python train.py --hidden_size=192 --num_key_value_heads=6 --head_dim=32 --intermediate_size=768 --norm="layernorm" --rope_fraction=0.5 --qk_norm=false --tie_word_embeddings=false --parallel_block=false --init_std_o=0.0 --init_std_up=0.0346 --init_std_down=0.0 --optimizer="muon" --learning_rate=0.00544 --max_seq_len=1024
MLP neurons of a small language model. Each row is named by its layer, matrix (up: input weights) and neuron, and shows model dimensions 96-191. Each number is 128 + 32 x the weight over its row's rms, rounded and kept within 0 to 255.
After each neuron's rows, "fires after" lists the tokens most often just before its 100 highest values on Wikipedia text that the model never trained on. A number after a token or word is its count.

L13.up467 [177  93 147  84 124 163 149  79 128 161  92 189 142 145 170  91 137 130 123  81 155 141 166 103 140 140  83 124 157 150  96 111 155  86 159 135 144 157  71  95 120  92 132 123 109 148 125 105  96 147 158 129  53 186  90 171  66 172 113  19  84 126 100 169 162 126 118 130 102 147 144 119 142 119 131 136 138 120 111  98 133 148 173 152 179 112 179 170  85 120  70 151 112 147 109  75]
fires after: " " 34, "|" 9, "–" 7, "1" 6, "9" 5

L8.up25 [145 173 152 171 143 130 107 147 101 124 167 123 110  81 182 102 159  89  89 156 101 193 158  88 168 123 125  94 139 152 143 129 108 140  35  97 206 139 129 129  86 156 177 137 156 128 138 147  77 121 156 109  92  88 125 124 152 150 109 110 144  86  99 113 134  50 163 113 155 191 145 172 126 140 172 116 114 195 137 106  17 166 118  77 127 132 161 105 169 131 149 124 101 138 135 109]
fires after: "9" 15, "4" 13, "7" 7, "8" 7, "3" 6, "5" 5

L11.up430 [147 161 142 144 115  93 104 136 245 182  91 121 169  97 132 143 119 155  99 168 124  89  83 151 170 147 175 138 132 174 139 112 118 122 169 174 164 109 101 123  99 101 188 152 156 110  83  93 200 141  85 137 136 126 166  53 155 113 138 108 190  70 109 161 139  95 131 141 103  98 149 129  90 155 149 130  57 137 178 139 127 119 147 143 109 163 135 170 130 122  89 104 121 154  51 105]
fires after: "0" 19, "9" 15, "1" 11, "8" 10, "7" 10, "2" 10

L3.up286 [198  98  62 120 103  62 150 104 161 151 147  85 119 132  96  94 163 114 115  92 170 151 142  53 106 102 112 154 132 147 212 139 129 143 125 103 141  98 109  97  86 130  82 105  76 100 137 115 143 160 125 114 149  82 155 128 124 148 125 114 126  86 176 116 127 149 109 148  98 172  90 115 160 108 192 179  98  61 163 141 179 134 104  71 139 114 123 157  66  92 181  96 126 156 130 199]
fires after: " " 52, "-" 12, " (" 6, " B" 5, "\n" 5, " [" 4

L5.up475 [ 82 177 158 111 104 150 156  94 164 115 133 110 162 148 130 130 105 106 141 137 137 164 159 135 158 104  97 173 165 173 181 177 103 164 172  73 170 156 110 102 104  75 150 139 124  91 125  78 150 110 153 141 159 182 134 114 135  92 178 121  75 136  94 156 162  89 137 115  77 142 158  59 179  85 122  99  89  51 109 106 166 135 106 105 135 124  89 113  90 125 120 154 180 109 113 113]
fires after: " " 41, "1" 13, " |" 11, "%" 8, "2" 6, "3" 4

L9.up135 [129  76 127 128 154  80 112 134 170 199 176 112  64  77  90  79 113 182 109 155 130 106  98 118 138 161 104 120  70 123 175 104  54  98 124 106 125 154 131 139 147 127 114 117  75 129 211  94  72 190 155  81  97 100  94 135 127 191 141 141 159 131 135  97 102 147 125 154 169  79 133 140 126  86 159 111  76 147 163  59  89  79  80 131 146 120 157  98 139 101 104 120 134 208 146 129]
fires after: "9" 31, "8" 23, "7" 11, " " 9, "1" 6

L8.up59 [ 96 145 129 110  93  79  96 174 157 190 125 153 157 153 127 125  86 138 117 137 145 128  87 156 144 118  93 163  65 135 170 110 141 190  76 111 104  73 115 123 168 165 103 144  91 163 139 131 132  93 131 137 129 152 148  88 170  74 169 134 138 130  72 121 156 125 165 178 151 207 110 114  92 119 173 133 117 155 146 125  81 117 171 119 202 111 164 176 181 128 151 189 100 173  91 157]
fires after: " " 71, " (" 4

L3.up562 [162 108 148  92 100  85 127 163 124 160 132 143 169 115  90 182 100 114 156 142  95 118 149 113 108 110 104  78 131  94 139 160 123 134 168 169  56 132 146 166 120 108 116  93 104 156 132 105 138 128 138 149 103 158 155 110 161  93 194 184 126 105 141 164 145  89 178 186 130 178  92 105 123 110 184  64  88 136 145 100 114  87  92 139 203 119  95 126 107  58 102 113 119 133 113 158]
fires after: " " 69, "-" 5, "ul" 4

L11.up767 [146 111 146 153  75  85 162  72 106 148 162 187 134 141 116  69 151 111 111 140  72 124  94 134 130  85 121 140 140 193 130 117 113  63 134  94 132 192 101 168 163 165 125  91  83 115 148 120 104 137 139 108 128 139 179 139  94  86  72 137 161 169 116 105 114 165 183 124 189 123  68 131 129 110 139 139 102 157 130  90  90 103 138 114 137 106 135 131 184 160 148  73 117 140 119 161]
fires after: "0" 60, " suggest" 5

L13.up745 [ 90 130  56  87 133 195 161 125 118  75 161 177 100 122  82 137  91  81  96 151 174 150 177 142 122 120 125 158 124 120 150 148 178 157 135 157 179 126 120 159  93 114 140  98 152 108  70 104 172 135 131 159  71 147 133  69 103 146 113 145 195  98  95  74 109 167 132 102  91 130 198  98 164 105 124  84 104 114 112 112 128 100 159 197 140 151 117 174 140  67 152 132  95  91 101 176]
fires after: "," 43, " " 21, "9" 7, "8" 5

L9.up449 [158 161  87 100 163 147 151 125 148 190 103 112 104 122 113  90 171 148 153 105  78 131 152 100 139 114 110 165  66  90 147 131  93  83 178 169 142 130 155 151 161 147 126  75  61  74 100 128 139 131 194 138 141  87 148 123 126 142  91  83 216  63 167 126  55 157  87 155 103 147 137  98 108 112 109 110 108 146 173  94 124  69 155 165 160 167 132  98 131  92 161  83 148 112 179 153]
fires after: " " 43, "-" 6, " |" 5, "," 5, "ub" 4, "lu" 4

L12.up408 [121 111 128 101 171 149 130 133 163 169 155 128 128 159  91  69 129 126  84 183 151 186 168 113 169 139 145 146  96  58 134 169 127 137 151 126 130 138 166 123 116 125 120 154 173 140 120 178 106  94 116 130  95  95 118 183  60 108 109  76 108 107  98 149 131 127  82 103 108 180 115 124 173 224  80 114 157  81 138 157 136 127 149 107 175  54  56 173  81 112 119 161  80  83 117 132]
fires after: " |" 26, "|" 18, " L" 9, ":" 5

L9.up640 [123 189 154 113 128 161 151 127 143  95 110 104 189 151  80  98 115 129 151 134 170  92 122  93 121 122 131 113 119 142 124  75 157 132 169 159 121 149 139 145 180 207 159  56  73 118 159 108 160 104  95 125 131 126 100 103 181 152 151 182 116  66 127 132 133 102 107  95  85 137  98  90 121 113 129 108  75  45 120 101 157  91 148 171 150 121 164 140 110 121 165 130  72 109 134 110]
fires after: " " 80, "1" 14, "2" 4

L5.up329 [ 90  71 116 141 111 126  91 184  88 114 167 147 154  77  94  82 150  91  80 135 147  90 142 187 112 125 170 134 142 104 128 113 162 185 169 187 131 146 119 115 133 119 184 199  98 172 163 134  86 134 176 150 119 159 115 185 109  62  79  77 146 112 135 147 142 163 155 126  85 125 152  67  67 128 106 140 109 127  74 133 169 107 117 161 143 161 174 111 144  67 113  92 112 171 100 143]
fires after: " |" 26, "." 15, " (" 7, "w" 4, ")" 4, "\"." 4

L3.up113 [121 119 181 123 126 145 148  72 117 161  97 130  87 155 177 119  95 128 123 152 109  55 154 139 111 104 158 169 134 142 138  89 105 129 114  91 107 181 132 180 189 162 130 175 115  85 169  78 113 193 139 104 101 173  37 100 156 158 137  76 126 145 103 148 150  68 111  65 145  76 135 119 109 196 133 130 104 144 124  93 151 142 128 105 152  81  88 126 119 149 120 118 136 177 122 111]
fires after: " the" 43, " The" 6, "s" 6, " same" 5, "em" 4

L7.up120 [116 106  97 163 139 167 110 138 147  97 102  40 129 100 177 107 114 119 141  78 100 164  79 145 102 107 106 125 111  58 149 161  78 179 140 133 166 102 104 137 115 105 106  70 137 139 119  90 163 114 103 144  83 163  97 155 127 148 113 141 184 113 107  88  78 146 141 147 112 170 106 128 174 114 122 129 143  80 108 161 103 187 180 189 167 146  83 103 116 160 166 125 143 150 154 201]
fires after: "s" 29, " " 16, " S" 9, " Sc" 8, " St" 6

L13.up666 [191 189 149 102 124  64  95 143 103 169 142 116 115 132 162 119 129 145 120 119 211  64 116 143 129 123  91 146  95 123 141 130 111  96 134 150  84 191 108 120  96 180 164 115 132  62 116 125 114 121 125 170 157 129 120 144 149  86  93  89 122  77 115 121 156 133 175 135 146 109 146 100  95 120  68 187 110  75 109 118 140 133 134 148 190 114 161 144 110 109 137  89  81 118 187 121]
fires after: "2" 25, "-" 23, "|" 9, "." 4

L11.up663 [159 117 160 158  97  85 131 130  94 113 170 140 114  63 169 106 140  79 137 116 118 122 141 147 179  72 150 158  92 118  99  65 102 103 117 137 108 110 127 172 108 122 119  80 143 121 149  84 112 136 137 103  73 150  73  64 147 180 107  89 165 106 147 148 130 133 133 115 152 152 169 121 128 188 135 139 167 147 177 138  92 107 168 134 147 132 124 143 105 174 132 173  71 205 156 132]
fires after: "1" 38, "9" 13, "2" 11, "0" 9, " " 9, "7" 6

L12.up538 [135  32 151 151 154 170 111  94 137  86 111 103 156 131 191 169 131 120 104 145 157 107  96  62 110 146  89 132 171 145  90 171 135 138 158 145 116 145 130 157 169  91 176 123  56 160  80 136 128 139  97 103 117 160 116 150 173 140 138 154  91 135 167 194 149 143 158 127 127 157 167 133 140 137 149  96 115 151 100 111 151 164 132 112  77  85 170 118  62  52 120 125  55 139 102 137]
fires after: " " 51, "2" 6, "5" 4

L11.up176 [ 78 140 140 183 107  77 124 158  92 115 138 118  91 108 114  83 102 174 150 127 149 132 171 152  88  73 167 162 156 138 157 146  90 118 180 128 146  86 137 181 179 127 171  66  94 131  98 141  52 131 165 145 144 155 172 149 126  68 148 113 147 113 122 198 118  85 106 114 194 123 115 136 199  71 173  89 125 137  82 133 177 124 118 145 156 128 133 111 117  70 138 116 145 157 158 122]
fires after: " " 45, "1" 21, " G" 6, " (−" 5, "%" 4, "0" 4

L3.up529 [154 154 130 165  55 181  91 108 154 149 158  68 174 125 139 126 106 116 206 161 159 148 147 133 113 138 141  97 116 102 145 145 100 153 157 137 107 111 161 145 138  55 140  98 128 175 126 107  86 167 115 119 113 164 103 154 149 123 189 105 131 104 155 125 109 108 125 139  93 125  86 147 125 117 110 126  74 157 125  91  97 119 166 144 159 149 195 170  80 105  74 118  99 161 152 194]
fires after: " " 40, " dis" 11, "S" 6, "-" 6, " comp" 4

L5.up177 [ 88 134 121 161 121 115 136 111 131 146 117 182 107 136  85 113  98  68 121 140 113  55 107 153  92 137 231  63 124 136 111 103 101 145 125 165  54 162 140 122 164 150 102 126 144 145 137 122 112 108 181 128 116 132 178 145 128  97  91 111 144  80 126 136 149 173 120 169  94 136  86  81  76 111 126 142 139  18 141 127 104 110 146 145 105 142 147 151 189 140 155 135  87 195 116 145]
fires after: "." 73, "2" 6, "\"." 4, ")." 4, ".\"" 4

L12.up146 [115  89 192  93 147 186 116 121 105 137  80 172 113 111 110 180  88 158 183 136 147 121 102 165 108  54  99 134 132 155 136 159 142 178 135 160  98 171 116 100 157 150 167 105 106 146 120 159 118 165 162 131  96 157 146 141  71 118 107  57 163 115 119 157 134 123 155  96  69 116 103 148 141  76 123  86 102 146 104 141  93 109 145 128  73 100 142 151 120 132 129 161 216 116 125 132]
fires after: "2" 14, "1" 13, "0" 10, "5" 9, "3" 9, "4" 7

L12.up501 [121  75 145 121 194 108 108 121 160 149  92 116 117  97  86 102 103 116 152 184 196 185 109 125 182 150 154 119 202  83 170 146 129 121  52 104 135 111  96 171 176 199 169 116 147  95 211 145  98 119  64  99 114 180 130 124  94 182 123 135 178 129 174 147 141  84 111 115 139 162 128  69 148 111 129 144  73 155 176 140  93 146  75 157 148 178 131 149 101 108 117 141  80 101  73 138]
fires after: " " 53, " the" 25, "," 5, " in" 4

L5.up531 [117 199 153 153 152 111 123 136 142 117  36  86 145  67 107 109 144  93 109 187 124 119 124 160 104 160 168 178 168  90  96 137 141 126 137 155 170 118 100 117  69 151 114  99 125  94 124 159 105 115  98  95 129 145 141 162 120  88 102  76 141 171 151 167 162 127 209  90 115 108 155 157 132 123 106 165 102 136 169  97 155 165 106 111  91  90 148 111 102 154 117 104  90 118  71 177]
fires after: "." 64, "," 6, "3" 5, "5" 4

L8.up474 [147 156 129  61 155 105 109  99 163 133 118 122  88 141 103 125  82 100 152 170  58 175  77 103 133 113 139 117 176 190 106 123 143 114 115 148 162 127 137 142 187 114 141 152 120 106 130 145 114 132 147 111  99 166 148 136  64 100 145 139 178  58  94  71 138 125  94  92 107 182 142 124 176  96  87  93 117 136 148 129 145  74 130  99 156 122 113 116  99  97  96  99 166 140  95 139]
fires after: "1" 29, "2" 21, "0" 12, "4" 6, "6" 5

L5.up122 [151 102 194 141 116  89  99 160 174  82 121 113 125 154 170 148 127 105 163 153 116  87 179 133 130 126  97 158 121 125 179  74 119 112 154 161 214 135 107  84 203 129 188 150  94 134 164 144  87 228 115 112 142 170  99 116 126 134 132 177 140  67  66 148 124  79 119 154 156 131 116 115 105 144 139 159 134 119 120 141 136 196 130 120 112 209 109 157  91 116  97  77 141 112 122 129]
fires after: " the" 29, " The" 9, "-" 6, " a" 5, "The" 5, " this" 4

L3.up262 [138 114 154 159 133 179  52 121  90 100 108  93 144 132 116 140 117  76 141 123 108 153 208 152  78 101 165 129 136 117  97 109  99 160  93  83 151 136  59 138  83 138 145 126 120  91 128 148 170 192  81 206 130 113 115 149 103 134 132 179  99 125 125 142  62  96  85  81  97 109 163 138 126 144 132 131 189 119 180 110 139 111 100  88 132 191  97  59 160 120 117 187 198 109 112 183]
fires after: "1" 24, " the" 23, " " 16, " con" 4, "2" 4, " a" 4

L13.up77 [114 137 157 120  58 149 136 168 111  63 120 143 133  99 135 104 118  27 133 128 129 109 153  75 135 107 127 138 134 161 129 144 135 166 160 180 110 101  71 120 194 123 147 133 150  97  99 152 174 151 106 193 113 131 144 148 136 109  99 100  86 102 119  98 121 134 126  97 177 131 128 119 172 169 126 119 107 149 143  46 122 129 143 176 129  99 167 172 113 150 176  98 104 149 143  78]
fires after: "|" 18, " " 17, "0" 13, "9" 13, "–" 11, "8" 6

L13.up450 [104  72 131 130 103  85 141 224 131 142 150  98  92 143 129  92 123  77 115 192 132 157 127  83 162 128 151 115  53  98 121 136  84 164 105 117  89 116 118 114 128  89 143 116 162 137 117 125 150  86 187 117  79  83 101 136 144 119  99  80 127  82 120 154 123 170  97 115 153 141 136 122 121 192 160 164 167 168 155 161 139 149 127 158 147  99 136 148 151 157 117 162 106 178 195 115]
fires after: "|" 32, " |" 22, "-" 19, "1" 8, "9" 4

L11.up532 [136  62  89 148 145 163 107 139 136 149   7 161 172 130 176 160 130 110 130 149 162 183 109 101  98 127  77  86 112 142 107 106 152 151 162 122 168 117 110 248 211 102 158 121  91 112 138 131 148 101 128 138 142 138 167 109 137 120 114 151  95 168 163 135 133 145 160 145 131 133 129  76 135 152 135 121  69  80 201 152 190  76 139  96  85 146 111 176 103 129  89 119 120 129 131 128]
fires after: " " 35, "1" 16, "4" 7, "Professional" 6

L7.up57 [ 98 137 197 148 170 157 123  83 149 157 215 116 147  88 130 131  38 130 170 138 145 116 137 156  95 150 109 144 109  99 149 169 134 108 169 138 166 110 167 154  94 118 149 108 147 180 135 155 152 163 175  84 180  74 148  98 117 144 170 130 166 120 125 104 131 105 160 104 120 168 130 127 163 144 123 157 101 162 124 163 150  74  99  96 165  81 149 160 129 197  81 131 132 100 110 159]
fires after: "2" 11, "5" 10, "3" 9, "6" 8, "-" 7, "–" 5

L7.up643 [102  87 115 177 172  89  95 158  86  79 131 144 144 163  82 147 170 191 218 198 132 148 179 112 118 132  64  95 136 102 111 149 119 103 174 113 161 154 155 139 115 116  81  57 153 109 121 138 104 125 112 146 149 102 157 152 131  85  76 128  95 136  89 113  89 168 156 168  92 143 127  81 134 130 139 111 131  90 171 138  94 160  93 152 148 171 158 144 128 127 140 162  85 152 124  69]
fires after: " " 53, "0" 9, "1" 9, "," 8

L9.up400 [124 172 119 109 126 150 163  84 157 134 144 176 170 135 178 141 120 129  97  93 154  50 142  80 185 101 113  99 172 109 154 109 111  67 113 136 158 111 107 132  91 122 129 150  56 105 132  95 156 138 119  65  66 138 147 109  45 137 140 117 119 123 147 137 136 180  65 178 110 132 121 134 105 182  88  90 186 161 124 112  97  77 126 135 177 116 129 144 177 125 120 187 117 127 114 113]
fires after: "\n" 22, "1" 15, " " 10, "2" 9, "|" 5, "." 4

L12.up327 [146  56 204 142 107 144  94 105 114 113 149 169 104  68  93 117 149 101 144 133 118 199 111 157 119  93 114 151 126 124 105 130 112 137  97 180  85 124 109 187  96 153  94 117  89 137 145 131 129  92  89 156  63 163 169 130 129 126 157 150 152  87 137 134 194 160 165 178 162 163 116 101  86 119 142 108 112 170 122 114 104 113 164  78 118  36 173 174 145  97 102 111 143 126 111 123]
fires after: " " 34, "0" 11, "–" 7, "9" 5, " |" 5

L8.up324 [123 127 148 157 109 100 112 127 179 151 159 110 126 102 110 121 113 129 107 126 119 142 193 149 143 146 132 167 117  78 125 120 135  93 123  93 143  80 155 152 156 105 135 103 129 134 171 112 161 161 129  96 200 136  90 121 114 144 130 136 179 111 145 101  89 188 111 140 197 165  80 131 155 110 121 149 144 135 159 153 128  82 137 160  86  94 123  79 162 160 198 127 132 132 165 154]
fires after: " La" 30, "9" 10, "–" 7, "-" 6, " (" 5, " |" 5

L7.up281 [175 167 152 150 170 128 116 150 142 130 150 152 150 140 128 153 117 119 118 104 146  85  99  95 127 162 128  81 145 123 126 152 146 166 129 116 155  98  61 136 166 135 199  96 124 223 117 122 113 139  94 118 108 170 146  99 119 117 133 101 101  74 146 128 119 171 151  65  87 133 206  97  86 165 110 135 112  91  88 139 131 121 147 148 153  82 101 166  67  88 116  93  94 112 213 126]
fires after: "2" 76, "1" 10, "|" 5

L12.up427 [135  92 105  82  93 124 103 209 122 100 170  97 115  65 149 104  93  41  80 128 180 144  75  53  37 157  95 124 132  90 121 130 118 102 109 129 113  57 162 149 162 122 162 119 149 165  80 100 173 171 120 112 132 103 114 130  88 166 113 129 148  96 120 139 127 123 128 151  97 126 156 138  50  84 131 182 148 189 124 124 149 150 111 120  87 150 178 114 124 100 119 161 134 144 157 110]
fires after: "2" 38, " |" 27, "|" 19, "1" 4

L11.up150 [177  63 161 116 122 162 139 154 166  52  87 167 141 154 102 152 123 123  97 146 122 168  99 192 129 117 176 159 105 140 142 136  66 140  97  62 140  61  80 140 117 143 182 102 177 124 126 144 107 144 183 160 116 132 137 140 149 125 168 124 137 126  74 109 106 176 164 178  61 133 144  85 110  88 165 134 151  98 113  96 102 100 125 151 176 126 141 141 143 146 103 108 142  93 121 116]
fires after: "1" 27, "8" 13, "0" 12, "5" 11, " " 7, "9" 6

L11.up599 [150 104 118 184 179 140 154 149 122  92 108 125 144 116 131 181 107 172 147 140 150 183 115 131 165  56  84 122 124 137 127  93 101 131 153 147 134  84 135 207 113 165 177 122 140 168  73 154 106  92 181 171 143 109 115 110 119 128 161 129 143 139 153 154  91 127 139 153 111 139 106 150 147  92 116  77 180 125 108 117 181  73 124 152 172  72 127 169 184  96 106  82 177 168 136 179]
fires after: " " 65, "-" 11, " |" 8

L2.up742 [ 76  96 122 167 148 165  90 121 159 165 137 116 104 187 122 112 141 215 107  78 152 160  58 130 172 167 100 145  96  40 135 141 142 143 169 134 169  95 139 147 147 130 101 118 112 120 156  45 114 113 128 172  95  46 113 115  78 139 182 174 147 119 106 170 129 135 156 143 195 145 147 141 140 177 171 187 132 134 145 112 117 122  95 171  75 119 141  70 145 100 154 130 110 198 149  85]
fires after: " " 46, "1" 30, "9" 5, "W" 4

L8.up83 [129  98 138 140 122 144  97 142 126 174 192 186 111 151  96  96 144  87 116 143 167 133 127 180 117 131 194 138  57 133  97 130 101 135 144 130  97 132 126  93 182 151 157  92  82  96 126 208  60 118 138  67 123 154 142 123  70 115 117 122 151  97 145 151 169 192 156 124 108 203  82 124 116 164  78 159 146 123 161 115 106  84  78 144 162 116 114 112 164 141 159 122 132 120 127 121]
fires after: "0" 26, "1" 18, "4" 8, "2" 7, "in" 7, "9" 5

L5.up229 [ 93  84 166 129 131 111 163 106 157 114 131 129 120 132  64 132 160 122 140 131 172 129 134 143 182 180 160 144 177 118 149 150 181 106 181 102  82 121 130  97  99 125 132  84  99 123 140  71 136 188 139 170 112  89 139 164 130 157 151 168  84  77 142 136 143 117 119 125  96 150 116  90 163 172 104 145 175  75 157 100 152 102  61 170 107 130 112 116 167 142  55 128  85 120 103 121]
fires after: " " 42, "1" 32

L9.up193 [ 84 124 125 176 139  55  86  69 141 134 118 153 132 100 129  53 138 184 171 119 177 118 105 146 149 114 121 132 131 156 120 146 103 119 114 132  69 160 131 143 115 125  72 123 118  62 180 169 126 126 106 105 136 168 126 146  62 156  53 122  97  87 194 196 203  88 137 151 104 170 116 212 119  88 150 113 140 136 124 104 148  88  97 167  89 120 145 106  99 120  83 158 132 130 104 177]
fires after: " the" 40, " de" 6, " " 6, " at" 4

L8.up735 [100 104 132 159 114  74 148 137 135 150  37 121 122 135 126 125  94 120 142 154 177 141  56  71 160 179 115  96 106 105 147 117 110 146 152 153 152 122 138 169 151 140  88 144 151 137 138 114 116  81 207 195  93 112  93 119 125 183 108 173 125 154 109 111 110 143 145 202 114 131 194 102 103 103 130  80 113 142 121  80 112  53 161 145 156  65  81 133 141 147 179  83  88 176 141 125]
fires after: " " 34, " Se" 7, " Mar" 6, " of" 5, " Dr" 4

L12.up639 [121 153 101 145  97  85 105 155  79 131 185 161 138 115 155  96 154 106 169  97 132 135  89 132 133 130 151  90 152  95 108  90 153  53 148 176 141 154 148 138  98 116 115  71 152 128 155 132  79 170 115 120  99 151 115 152  85 154  34 155  99 252 140 109 116  81 189 100 145 129 130  86  87  87 163 114 141 152  95 119 153 112  90 104 131 130 107  89 145 210 129 100 113 135 158 114]
fires after: "0" 27, "1" 13, "9" 9, "5" 9, "2" 7

L5.up261 [150  95  83  88 158 183 141 132 107 134 154  93 112 123 124 118 154  81 148  90 172 128 118  76  91 110 138 119 142  84 140 163 138 177  85 119 186 108  94  99  75 169 153 126 195 157 150 149 133 168  78 155 159  86 147 146 151 120 188 207 156  97 107 114 126 165 140 117 145 159 171 129 108 135 166 145  96  88 141  90  97 161 180 154 164 132 137 113 128 117 162 134 163 137 154 197]
fires after: "1" 48, "2" 25, " " 5

L3.up264 [114 105 138 162 125 146 119  98 110 115 157 131 163  89  79 120  98  76  66 119 127 136 146 168 111 168 139  89  71 110  74  75 121  65 123 141 145 156  65 106 173 152 157 177 113 124 117 147  94 131 187 140  95 138 120 199  84 157  82 144 150 122 145 131 145 174  89 178 133 191 119  82 122 166 105 128 159  89  88 115 150 126  91 161 118 156  51 108 107  93 101  99 107 150 116 147]
fires after: "." 42, "\n" 17, " " 12, " |" 8, "\"." 6, ")." 4

L8.up454 [119 131 162 193 110 137 100 154 116 146 133 198  98 144 147 100 121  86  82 160 145 154 161 131 106 103 106  50  98 115 125 174 140 111  91 111  98 151 185 146 153 146 142  93 107 155 192 166  96 153 134 142 108  78 181 103 123 110  94 120 130 119 154  95 102 126 113 133 134 102 121  91 101 102 128 129 116 141 169  84  64  78  93 169 141 120 122 147  83 168 153  86  94 197 172  98]
fires after: "9" 28, "8" 11, "0" 11, "1" 9, "7" 7, "A" 4

L9.up718 [ 91 128 125 183 111 165 187  59 129 139 148  95 174 141 144 125 145 139 196 119 115 105  58 100 122 131 151 224 100  84 147 118  87 148 135  97 100 203 124  87 154  97 120 100  89 109  82 139  80 151 119 125 184 156 145  93  63  99 170 160 144 111 141 136 171 112 133 127  90 125  99 138 118 131 114  99 135 123 121 137 173 129 103 126  99 138 143 108 142 100 156 106 148 176  97 108]
fires after: " " 64, " (−" 9, " (" 7, " |" 4

L11.up129 [107 112 110 137 121 108 107 147 153 111 138  88  99 137 101 187 103 104  96 144 141 144 130  98 101  96  95 144 119  76 156 118  99 106 170 140 136 147 108 132 108 148 139 146 102 180 131 138  76 106 154 179 118 158 100 160 118  87 118 113 137 143 111 148  83 168 102 209 132 159 139 109 126 121 155 130 165  73 118  76 181 122 101  94 116 169 143 197 111 142 124 126 113 190 115 215]
fires after: " " 40, "," 16, " in" 6

L13.up748 [126 137 127  64 111 101 107 148 105  80 148 127  88 178 141 119  84  75 129 203 190 143 114 106 103  84 187 101 123 100 128 199 123 113 188 154 135 140 143 179 125 100 180 167 111 120 146 162 146 111 100 134 171  86 100  50 155 154 116 134  59 138 168 140 134 111 184 133  78 133 109  94 131  95 103  40 120 137 113 204 131 142 155 135 193 106 123 113 164 113 146 145 135 141  94 124]
fires after: "," 22, " and" 12, " of" 9, " |" 8, " for" 7, " on" 6

L5.up700 [ 76 149 156 125  99 119 150 135 191  92 132 150 169 170 155  99 106  88 179 142 174 131 164 113 205 161 118 121 109 121 195 151 118 147 129 129 138  76 103 143 111 140 141 118 108 138 153 143 202 134 143 174 193 127 186 140 177  84 131 173  71 106 137 145 165 119 134 102  84 205 138 118 171 123  99 130 117 118  73 123 108 157  57 102  65 109 155 145 107 145 129 146 146 139 128 122]
fires after: "1" 25, " |" 22, " " 12, "==" 6, "\n" 6

L12.up502 [ 91 101 132 149 126 103 110 152  83 130 163  74 105 179  93 129  94  72 102 175  51 149 114  92 125 129 112  91 165  69 140 132 181  88 162 122  89 150 139  93 144 161 144 211 137 114 131 102 129 113 123 166 106 154  96 141  97 123 167 165  90  77 124 139 147 113 188  97 109 137 152  74 124 115 165  60 106 150 136 146  85  75 113 111 187  82 114 132 120  87 117 107 147 122 105 161]
fires after: " |" 59, " and" 10, " was" 5

L5.up515 [130 138 164  91 131 144 121  84  86 113  74 103 116 174 138  72 159 121 188 114 131 126 167 136 164 182 181 139 140 119  63 132 134 116 174 137 123 129  97 149 113  99 109  83 164  74 131 180  35 127 129 110 116 162 195 149 190 126 107 149 100 107 103 140 117 132 158  93  68 127 144 153 140  99 188 139  68 117 157  71 180 173 126 183 114  87 143 168 126 160 130  98 104 174 104 108]
fires after: "." 42, "," 36

L5.up380 [151 138 128  79 142 134 105  94 134 128  84 133 197 160 110 191 113 110 177 178 142  99 124 141 102  90 123 117 136 197 136 142 134 125 162 127 141 198  76 182 188  86 149 103 157 138 156 161 114 150 141 121 110 173 122 140 110 171  91  82 187  48 107 184 177 114 112 116  60 146 132  79 117 135 125 124 135 173 162 146 123 114  83 177  99 154  87 184 134 125 135 121 163 163 103  99]
fires after: "9" 27, "1" 13, "0" 12

L5.up359 [140 184 129 103  94 131  97  97 131 159 142  98 107 107 133 146 192  94  73 120 127 120  68 130 182 128 176 133 111 150 114 140 134 135 130 125 146 124 113 102 136 160 192 113 131 146 128  98 121  87 165 134 141 144  72 172 116 185  76 143 111 119 107 100 132 164  84 149 131 120 134 145 108 202  92 146  95 159 203  87 105 136 153 107 133  98 149 138 167 136 152 103 155 201 143 111]
fires after: "8" 32, "7" 16, "6" 8, " S" 5

L3.up620 [151 114 131 176 141 111 151 120 162 108 122 163 133 131  55 173 108 171 136  94 173 150 134 133 137 160  71 127 134 147 128 149 173  94 152 109 181  57 102 140 159  84 128  93 119 172 168 113 158 179 101 160 132 113 132 125 122 140  49 178 137  78 144 132 136 133 121  79 159 146 121 143 211 126 137 165 142 141 123 159 123  99  90 155 107 102 138 112  64 130 143  64 129 107 168 151]
fires after: "'" 19, "-" 10, " un" 7, " La" 6, " so" 4, " Po" 4

L2.up301 [ 88 148 139 131 138 172 105 153 105 104 169 129 115 108 147 140  54  74 122 139 186 118 177  44  97 127 113  70 116 137  95  90 170 142 148 131 150 159 142 180 110 130 156 167 126 143 135 152 130 112  85 128 107 119 147 119 124 140 129  86 118  99 119 153 125 130 205 107 161 167 149  84 133 143 117 153 117  98 140 102  62 136 137 112 178  48 115 152 158 146 121 112 156  88 202 178]
fires after: "2" 91, " Bir" 4